Part of a small language model's weights.
Size: 3 heads of 64, MLP 192 SwiGLU.
Training: a variant of Muon for these matrices, 238M tokens, 7251 steps.
MLP neurons of a small language model. Each row is named by its layer, matrix (gate and up: input weights) and neuron, and shows model dimensions 48-175. Each number is 500 + 25 x the weight over its row's rms, rounded and kept within 0 to 999. Numbers have three digits each. A neuron's up and down rows have the sign that makes its largest values positive.
After each neuron's rows, "fires on" lists the tokens most often at its 100 highest values on Wikipedia text that the model never trained on.

L11.gate129:448489524546541465447480498489476511546509538445525501517506467494502478468480506470482506480467543484534492521507534514498490482554481491538568509489494490530503483511498487511473507492478517492489470555524520503496484514508494514507437517482497503504510497497515477494541492481491480523498472474483506513503480522475497483541531511445533462509529512487521504471491515502467479473513
L11.up129:484534526553485473511465503514540521532519505525539520520486469496509492490478478450520476483517516468517557475513502481476472564488546498475490509466487469513482508443467513540494514473507534489486477491511496530519474493543476517513469535516517476500488509467509471478523549499495461509501483478511487476487494520543478513512521516549492518486512515497501504469535495457486476493532
fires on: "he ", "t ", "e ", " ", "that ", "it "

L11.gate131:530478488525540489446489491529462523514487514493552475458485504483443535493486513514521523495517522482482508514481479541477460530458513527500506496501550548465507483521492487454488498454475538527501507464502479500515512516544498483520428563515516474505513485493483475507529491503460518451500499517510516505447506489495515475538487493486497498480509505474465506474501526502512501489467
L11.up131:489546487527487542464485514496502514513472489542468496470539473523537503517539523470510482497497476487513498530499480477474510485468512472513455461472464540516475488501490517517521487488534510471524498492493535543551476491490462482488503535550552521468467511499543505475464536476512533494452480525542485508468507492501494517493557494485516492531487530487428516483521486500514543466496
fires on: "h", "e", "el", "a", "k"

L10.gate156:521461494484501486451475433464441506486489489477513492469514479508503497527511464473520499524497436537503498511461484517495442497523481431509514495511507535498514478479501470480500504505528502499483486444504549506496504506485523531500508510495506522514501459524538478526453531498453508532485509492482523499508476494487520510518484478519471510482493498550404517505538497479488476471498
L10.up156:535501487467525513481507493507513519498493489492536544488542504477519515464482463514484533495501479483468466534494465502497503479487477484537557521523508508511523524497493458448507504486508456513437514536449482565512555492489488507515500451544489527547542489479468503455481510489505465480512499533477493507458498482489493461520505523455487516460498506486495527511481535482463505489487
fires on: "th", "om", "or", "y", "os", "as"

L6.gate153:490514504512548534493464500523468495510464465574510519494490486493497535465528468529490493518482512532533501496496512493527509525503488512480502490495518506501493543548478435534523498510517506476529521494543506499534512508521511422507496490517498467480473502513488531538471509491493488516507478475495477519491512515434496524520496548460504510506472482496511492512530513507541494534477
L6.up153:465523547521479511476471517507471473541507523480486469489500498497567526508476477485498487495524503518486503484522492525530462500505461534505461478497483558473452514488498498518492514494511501548486478490506493483474522470514491499476532516501542488499537515477553474502509506499517476476484505515514508514487467537514495490474583477456467531522474522519497485494526495501507544498516
fires on: "od", "e", "a", "ter", "f", "ad"

L5.gate29:489507546568462556435461526488485482500518517517536523507514502545495523462500483553522483525506514513487526515524515508509543475532549505493476504530512534450487474479543466507539464486527507505522460503502522509479482490543509522532500499510496475494451513540496469522501524507511498505531516532534532448512522493486470437528501473507484512485556527496528465544519479529477480530499
L5.up29:509479480519482497479490498495495502514507517493490470529514508473504493498491496538470555536514503546508492495528506551510489471508478527490486460525449517470544488462512491526474522502487500479478486531463497486514496482519470465450506523476475474516511533503480528458531468517526486494510538487503500519531530516511482484502559478470512497502488519517479474526508520509531492469439
fires on: "c", "er", "ar", "w", "t", "s"

L5.gate98:476460538525529452541469493499477516507474495526517509474515501531526481509509481510496531520507528489478456469530447536518495491483517516509523465495506506537499494470467506484529530521493502448499493513482488534487468491480474535473473495460512520497488520503514515515492518489468526534452504499488488510522470524475522530460477535466501514506488496477516490552519501482507500558470
L5.up98:468465499529538515513494506530513519465502488506485547529546492506479506509487557489534480532513510497500561510499533525513488480503552506477530468477470513519463517510495496482527551512495482486528494523476505476508538465514507529483487527498502499486547480513534500491490558461551441520512470480513477536513483525471500485511464484488515469522533498491471492465490483460506495498480
fires on: "er", "O", "u", "e", "I", "it"

L4.gate41:498522476510440539452501539514498548481507506454473500517530496476494528547519500473503524489512523516477492487483540522535470519525517525513476533492522535510478550542480476490536525494567525462514544506507555436534500516485488498548494516485491535508526490519506499458493506504504510460553501482504471544484517509493515451493505554495530477484489501482483553504528466475482494523494
L4.up41:455578493477529512511472487479517495522474525532479520461473514464498490506505519490524465518506506533478479545456536517530513521496500465499531539539474526505524505526509498553523515458506512492526487506485506482509485467547549516481470503526481434498472496532491505508485499522524486509489464523463517502445493493505488529490502497478567538490457493484499489533512444521538454474512
fires on: "ol", "r", "en"

L11.gate168:485497510473534499554438484482512487480531466494519479467528451532481513506498481510480476523520523456532486503477500551504512485498496492492551517565505493483507505465468487539531487523550491519501480516492504466475474506470503535544441514525509506471481480510496485476540523494483459454465495457494519470521493507486496507468544508545516517498514507446520479482534487520517501490501
L11.up168:536488505511534481487496523559498506530522465485472538478537446503486499471499511485480475501501498497460497532510458530522459506469494545540558464506466486500505489478516513550494504493511470487534516552480465491522509460529486486506510524537494515535531495518527529505541452514551513537512528499473518513497507504466447444510540524497488480511519494502548522489482483466493479458463
fires on: "ar", "er", "u", "um", "a", "oc"

L11.gate148:522478484497463463481506524469514496489471473499479505460507495519517492496515466506536525472511527536482520460525527517521495494487507506470511490463465532462472483485550465487505471554504520456490490524526495494494524536496528517545523488563515463446492476503523493499527503493504500515508483496457538496470524492477518484475459573511494488482511487481482511498515430525529483532550
L11.up148:519519503503479505468459480478499441521511490501515455539472515506471516472516516542538487485506507513497498532505469513505528514497507437509534505502452472511476501522497505547547517477537488532494475506481477480544479510464485512543451458477471486478464550556514534494511481501499497544489490513481530491484521519487494492524516510485524506506472483485485528558496446526450503507486
fires on: "il", "c", "a", "ch", "en", "ab"

L7.gate165:483543496487478481489503493484535482472527506475453491495471484440475530479502488472484525529495445477511521460537539483475523469556485456463529471452442536473484493492515486516489497484494529505490487554521511475481527454543506449507497499476488458501500530515535483446511497517497493493515504516517490533489496517501455488486526503510523516494525491517494473509499500484522506486490
L7.up165:555489509521451485459561461505495481485501484510507489531491487507436490523519496479469532467455524495560460490442552508518483502498535492499474520525496522455496533514491477474487506524495512525497500484531517505494494496528496513496530505551497491496505514480494542445497511496516470499512512492497506501480533516550508513468519540494517493538528520534507532533517514510557491493480
fires on: "es", "le", "en", "et", "ac", "as"

L11.gate83:536473516504513487500499483522544517554487494524470496483495521500524553511505459506497510482498474524540508506506500458469516527502483522448481537511481515499505521526484507521484479491493502504532555495494502487510475482514535532523489497530514495516490471507531481511451532500519476470568487478462471498495539529506499529487484447542431510531486463492499503472540487506523529474478
L11.up83:501520524512509502478518495532469504484466497472490546564513565508510506510484507526542489483446513563465489481529495491518458522478432527512475491483476461471502516506496470463515461529462524512515536507495546506513498494493460482493482501512501479537499494478495467482481518445495518504506528525483495536554508561517492509510497491513448536491525523488473478486488497506489506494508
fires on: "e", "ed", "d", "en", "be", "f"

L10.gate33:524495471465479468523439458511511503497471476461474448509468494497526516501504526486530517494489510528505521515512484496497490519504476528488479496499523493521511510495466514497483428516558543518499435528493547513488495496524476492472467499552475540526501487522512544505521467510512488503465444461514530494488495467519494519509507479510504484473510517507474512522527492527465516479549
L10.up33:485457467451477491530448477521504514516470493487481481534496490462463513490474518488539538538532522486497496502496492516502485467543492491488494496495534467501485532453436488512487462484525515481521494528464516448498547487481473523514471493515536505511520479525487490466495461527527496504492515520524462508482468477469472519493527472508524487521460496528490555488495488524440559506526
fires on: "in", "is", "s", "ers", "ab"

L5.gate66:449498540467453507514526449536494498510479474492499549452492486478498511528489454460497473520504515513491500543460540523476516501486446492514474511526511469470525457527523480489461493545487512471470513509539490487464520537501481510490502528540518537517507495522558522477512500524491456488519537511521490498502483499514486501480495477529483523474550471534528505482502483515472497491478
L5.up66:501506522483550512520534510515499506529485520536501506500472492533524538521511478491541437475467542507434476532497506494485514516502482522511457524532521466504489514477495542491519542519468534491497510536528515548505442446520481485497529479523451515524483470505506530534526488525514496487523495500530544463524472474505541515481502508511508480506526499500522488512498460504479538533480
fires on: "ch", "st", "ist", "e", "us", "n"

L5.gate84:484539489516479500477478504537473536488531459457462461512481505489495493494497500527504502514469501512504485533494550510480509526544479471507525557544546513448484469479514491506484476473517503492511517531542498467469520524492490489526490492484493517485528491495490478523496517517481469518503486481502470497479506526498514507496538475517492504519506509479522487486503479492440487456494
L5.up84:506526492513522516496488497498505471474541508525522523481508454507526491489510457512493518488502464522511536470514526538499518486546450483496502477550521461474507483512507503512497522463521471497478555515530492488490501520499523518511517520485522475534494543488501483473495513517495487487484493538518468467478465490467500478478505560506501526488515500468531522507507490495535452452504
fires on: "c", "e ", "r", "on", "li", "ol"

L11.gate164:528537510474485525535482464477521476532502480463471471526480534528522506513464533520490515488478499537501477490497458506504497502501491517488466504515482496519504488491485502477454468469463521488458502473449555484461489500496486494452510513481489503569496534514514500473522514509494484550496517522522477480497474487467444486549516472517532519461519530535486488499543491485451479464501
L11.up164:508489506488499511492461471500463544533469515486502452482477522519495486505517517495498528429471502494515460523483510504523497510544514508508555541509527508499482476495496535481472493474511525463472503521482476513510512493513532487458490483492511471533514586530526484501549494518496515525496511461496511489481476425453508521554524490520459474471504473497476475486523505532493514454491
fires on: "s", "is", "ers", "us", "l", "es"

L4.gate53:469509521523525484503475496526518531516440485524545478509510455513521525521533469516505494511490455526526508484460481464491498504540513521478511495475512511501522527499501496476497448518510526521512507523478489460504494441535540468486524556483452475528451467516511507479500510464462511487495498477486512512457486479530486504498490488478461503470475436503533491529561494470472489489529
L4.up53:520480516486541521483475502510474537552501477501514515468525496510548498475477510535523495495519490483552524529487514520517491500477487499526496501511529479472494488520477492563535447500448545478453480500486512459494474478488539498523539518522491515479529478488479531505526497517506541487478472459452491499468500482506499509479502480468492445454492477484514511526473454480471565471526
fires on: ": ", "an ", "ri", "ol", "us", "d "

L7.gate163:455468483466501464468476483553508520539489497529497469504471513484532547509475415503455499537492530476530519489506481498546522559498496489463506517475492524469471495516482515451483496475479475494471473509516499500478495523474506480513478450550525513482522505532466520492477497530513508505462500487474475471429512516493474495507497485511451457480497515529469503477503461478487500481491
L7.up163:506470513490490493511481518474527522505468470529502526520498528489522513530541481523506470500493471512496463493505469485515515550541505517497507516532545513504493529517483501515497513539489491503494488522495444514468544501525506504477489460480477470515479513507450481493475495513494503484533478510475435541419507499468489542539531474487529523510469511474478481525474531513451525515496
fires on: "li", "as", "in", "ab", "di"

L6.gate114:474510531498494492487524512500502490522441506498528511511425489530515505511499521516506487518516541495494500527496499544502491477504453550452499488499454532517492487460503548481500538485510471483498485517513463511504509497506546497501536477515530526535497467459471503490499531475500508538518483508555451494528470487526530536522487473454481536500525468471492486485516515509502512519505
L6.up114:488485490461477499492524513462486458505486489488477502484497513537497505462435489502517474473509488504466551476495429508486511489503501499495504475490510499512495501533512522515534484533496517502492496494496518500514507504454515511487456483527540565495494524490490519475492507499530501507502490529485511481497470569494505505469557519487500498480482492476550475504518536449492527534531
fires on: "ed ", "ed", "ted ", "ated ", "ch "

L7.gate84:503460482507472481567521514489513510531509540542484495498447508512515494513451481490486516506520487521512485464484503535496479483518494529473490501475501533529487493517486503462476479527465482496521517518462473467471478487491476529528483497507514497518485509488502493482489475488487471487454483502548477485498472447479492512519471530540497544485554468477507483530489519493427542519455
L7.up84:498469516532508519509487555505485494494469546531518460528501476491557512552443535495471502493496493539484468466512509509444526440493498476492504503513497483496520504547478495496529495476530513515513508476483480496506508484498527471492505471512455503451533487542509510512521503544549518518503510487514509472545462472511541488479525511524472521481525473489517477487532526466480544488492
fires on: "th", "t ", "st", "us", "i", "ri"

L10.gate189:502568547499495503512481493494491481532490532476493562485465459487479525467491525491490493523504483540500501464498520513485482493558505503499537530490440511521461493509520496481496493514532476457501459467453474485498500476469515503510478539493453467501466497475481502490518490490489464520539514488508522469474505508491519516493524500456482506504513469504491499455511522498503488467485
L10.up189:527549504545507484500500495508551533504502472499501516527470496481511484529514449460517482507519538512475467476509478439461463501512461499548474511494506538508492492477495492517451475481514520530536515438532528499525473484480477465502450532445474522515476515486475513492529517518464519501508463516508476532482550475467472499500478486488496536498557500476522508480515516528487527503496
fires on: "s ", "es ", "e ", " ", "that "

L2.gate57:487516520528461490488495455503508504505523464461465500468525531466518487513516512502477498551506508453501524478471473498496429483531491474527470501501490500511503486500522476470510480513532546546521459508488550463474529535514526500520509527480503517493491486497493490483497540500485512550493469524452520517493479488458480490513573462530466503526528556490502517476486500541509524494502
L2.up57:474457549505484518540520515496510503480507488513519468540475489500514521474525506500501466496509482546549491502495477474457532489506531467535481502531529468521497500488459504516501518507482463502479479485495485540441485495546482496447456496501483486505470540484435536445502490480570514496471487543559517453509488481525508474488518536494532488508490533517455520495451503492497469491478
fires on: "as"